config.yaml
d_model: 256
schedule: "wsd"
seq_len: 512
MLP neurons of a small language model. Each row is named by its layer, matrix (down: output weights) and neuron, and shows model dimensions 144-207. Each number is 128 + 24 x the weight over its row's rms, rounded and kept within 0 to 255.
After each neuron's rows, "fires before" lists the tokens most often just after its 100 highest values on Wikipedia text that the model never trained on.

L6.down343 [113 113 151 101 119 124 124 147 179  97 135 114  91 111 117 108 123 103 161 120 154 158 107  89 155 130  87 103 114 179 101 112  63 144 145 148 156 127 160 115 133 113  97 142 140 114 154 119 142 162 118 142 145 139 138 105 150 115  99 114 103 124 122 123]
fires before: "s", "an", "A", "o", " life"

L4.down224 [135  78 164 121 103 146 145 117 164 164 116  97 143 133 159 116 125  98 113 115 178 100 101 126 117 175 117  91 141 120 123 112 119 150 151 122 136 107 112 136 143 141 131 113 142 127 123 104 148 115 109 156 110 107 151 163 119 138 151  74 128 138  99 119]
fires before: "s", "it", "li", "hi"

L12.down264 [148 131 131  98 127  83 140  80 157 118 135 129 178  89  91 122  92 183 155 128 145 172 127 105 140 111 106 103 140 162 107  93 148  94 151  95 127 135 137 169 115 169 122 137 101 127 105 145 127 137 162  99 133 119 155 158 132 178 149 161 118 111 157 160]
fires before: " a", ",", " an", " known", " "

L5.down474 [177 129  97 165 167 146 123 143 134 116 124 114 105 140  67 118 128 145 133 121 120 142 109 129 112 172  89 152 198  88 167 113 113 141 142 170 125 132  96 139  84 106 122 117 127 116  97 119 151 175 135 145 142 161  99 112  86  93 126 118 147 116 118 125]
fires before: "″", "al", "ist", "rt", "ted", "e"

L5.down398 [140 141 117 129  99 154 141 161 144 128 137  98 134 139 145  96 111 146 141 107 132 142 164 121  79  95 143  71 135 138 126 153 145 107 133 125 128 140 116 172 148  96 124  76 186 120 104 109 132 114 105 169 117 129 181 129 125 105 137  96 125 155 149 163]
fires before: ".", ",", " of", " are", " and"

L4.down354 [116 136  62 134 146 113 132 166  93 125 131 128 167 168  97 169 129 124 133 180 110 137  98 123 124 119 115 135 166 143  95 139 128 124 138  60 105 137 160 116 137 128 101 107 164 196 104 110 139 114 168 124 109 116 123 116  95 163 117 168 113  98 146 137]
fires before: "s", "p", "pt", "us"

L4.down583 [ 99 119 180 106 132 162 155 176 112 119  89 128 113 163 123 147 137 120 141 142 106 148 125 134 108 181 139 165 111 142  85  75 116 106 138 152 107 150  96 155 116 111 133 125  96  80 169  97 119 115 148 115 150  58 111 130 102 130 121 135 121 123 109 117]
fires before: "ed", "pt", "t", "ive", "wa", "th"

L12.down296 [145 153 112 144 117 142 161 126 142 138 136 135 145 123 145 143  92 166 143 130 140  83 139 115 107 139 105 147 146 111 112 136 134 101 122 148 149 155 156 174 150 153 175 157 105 113 146 116  79 144 132  95  93 122 155  82 103 106 117 139 126  81 126 106]
fires before: ",", " after", " in", " the", " a"

L7.down434 [163 126  96  98 125 106 134  88 140 162 156 103 171  97 119 142 161 132 111  81 163 105 132 122 135 102  88 119 104 156 102 130 138 122 130 133 114 111 111 124 171 116 153 148 133 181 101 132 107 156 103 142 139 163 164 131 119 153 132 134  89 144 106 113]
fires before: "ch", "mp", "le", "en", "s"

L7.down287 [165 120  95 133 122 160 105  79 103 102 147 127 101 120 108 139 124 131 161 172 112 145 144 109 145  92  90 122 111 143 133 150 138 170 156 110  93 108 125 122 140  97 142 104  96  76 126 121 129 149 131 135 148 164  97 130 147 107 155 125  83 117 101 135]
fires before: ".", "ar", "o"

L6.down654 [ 99 141 176 117 110  99 163 106 142 140 144 129 103 152 133  88 103 111 144 140 135 148 131 149 152 151  89 152 132 169 173 112 193 139  76  98  86 158 120  64 101 134 192 164 129 147 118 129 130 131 144  94 143 126 156 120 126 162 159 109 110 148 141 127]
fires before: "ing", "ish", "ation", "re", "ard", "or"

L12.down532 [163 142 136 178 162 123  83  85 120 155 104 126 103 130  99 128 157 129 139 120  99 136 134 145 116 169 127  92 143 152  85 110 135 125 117 127 129 106 105 178 119 124 137 151 175 149 155 107 102 105 164 161 161 135 121 145 103 138 160  85 140 145 141  88]
fires before: "s"

L8.down535 [128  67 119 131 124  95 139 141 120 146  72 145 126 137 138 120 133 148  78 128 103 155 166 136  89 160 125 109 134 111 130  99 139 104  99 135 159 141  79 108 112 143 115 141 134 113  96  73 131 116 104 138 173 131 126 105 105 131 130 100 125 120 161  91]
fires before: "al", "ure", "ation", " as", "ative", "ed"

L12.down430 [143 129 107 115 137  99 118 154 128 117 154  95 132 106 124  80 109  93 169 146 160 118 170 104 124 132 122 113 120 110 121  85 115 116 133 196 133 147 128 127 141 136 103 109 125  98 136 119 152  98 163 128 154 136 120 140 146 119 137 116  86 134 151 125]
fires before: "ic", "hi", "y", "hen", "o", "ist"

L12.down259 [ 79 140 116 113 164 104 153 138 134 129 112 133 170 170 144 101 132 114 105 134 107 116 144 125 145 129 137 125 113 158 119 174 106 114 131 123 105 112 143 102 141 170 144  92 158 180 117 123 103 130  67 110  91 104 143 162 129 137 136 101 116 173  94 148]
fires before: "in", "y", "ce", "ist", "equ", "te"

L4.down769 [138 103 138 140 171 130 103  92 110  95 133  99 148 111 143 124 140 148  98 110 100  86  84 170 138 122 156 116 131 139 140 159 137 134  80 121 164 118 172 130 168 117  99  96 160 139 122 125 122 156  99 128 115 153  90 146 165 147 104 115 136 106 115 135]
fires before: "ec", "p", "amp", "ce", "ch", "ist"

L5.down442 [159 135 175 106 109  82 117 152 112 106 121 124 102 125 121 162 129  88 111  97 144 141 122  80 119 142 160 117 134 143 146  91 145 125 112 137 140 166 184  97 122 134 152  94 140 154  60 139 101 143  81 101 150 136 158 118 140 103 110 139 121 123 143 163]
fires before: " the", "ment", "ation", "ative", "ated", " a"

L12.down962 [149 101 111 184 128 111 125 175 163 119 149 148 121 159 162 173 149 143 164 103 114 137 130 143 122 134 125 115 129  92 101 167 140 105 133 100 144 146 131 111 151 157 121  83 114 126 124 118 147 115 133 116 118 107 116 116 137 123 150 146 154 143 100 114]
fires before: "al", " of"

L6.down606 [170  68 108 129 140 146 107 112 108 131 149 179 100 115 139 160 115 146 112 140 157 141 144 132 111 115 104 104 112  87  71 159 100 136 120 109 133 118  92 165 132 154 132 118 137 108 131 137 174 181  66 171 139 127 132 106 162  99 162 129 111 147 148 123]
fires before: "\n", "The"

L6.down760 [136  97 145  86  94 132 134 110  74 155 185 151  88 144 114  96 158 128 125 125 141 134 116 131 118 139 112 145 102 149 114 108 156 115 168 110  67 159 141 147 175 120  74 112 185 162  90 117 118 121 113 132 108 112 117 131  95 127 161 104 158 117 116 151]
fires before: "or", ",", "'", "re", " be", "que"

L12.down808 [124 129 151 129 152 126 135 121 167 215 107 119 135 115 142 110 142 159 124 102 135 160 136  92 151 126 163 170  94 142 149 157 171  72 131 146 120 103 133 161 102 100 151 116  96 106 103 123 167 172 153 129 129 112 147 156  92 115 146 144 132 153 123  89]
fires before: ",", " /", "A", "."

L6.down940 [168 155 102 121 108 131 107 147 171 118 160 139  98 106 149 158 158 115 145 114 127 109 137 154 114 163 151 131 121  80 109  88 110 134 106 139 140 135 152 155 149 117 168  80  98 111 130  88  83 136 105  67 127 119 154 177  75 114 157 127 169 170  93 119]
fires before: "s", "g", "n", "c"

L6.down55 [167 120 153 151 126 112 144 134 114 144  92 100 145 119 122 134 145 163  98  97 142 120 160 125 149 103 149 149 135 123 134  75 111 109  37 116 103 107 114 134 145 119  92  96 100 122 135 138 182 160 132 137 143 180 139 116 146  99 155 142 149 111 149 126]
fires before: "\n", "le", "mp", "ch", "y"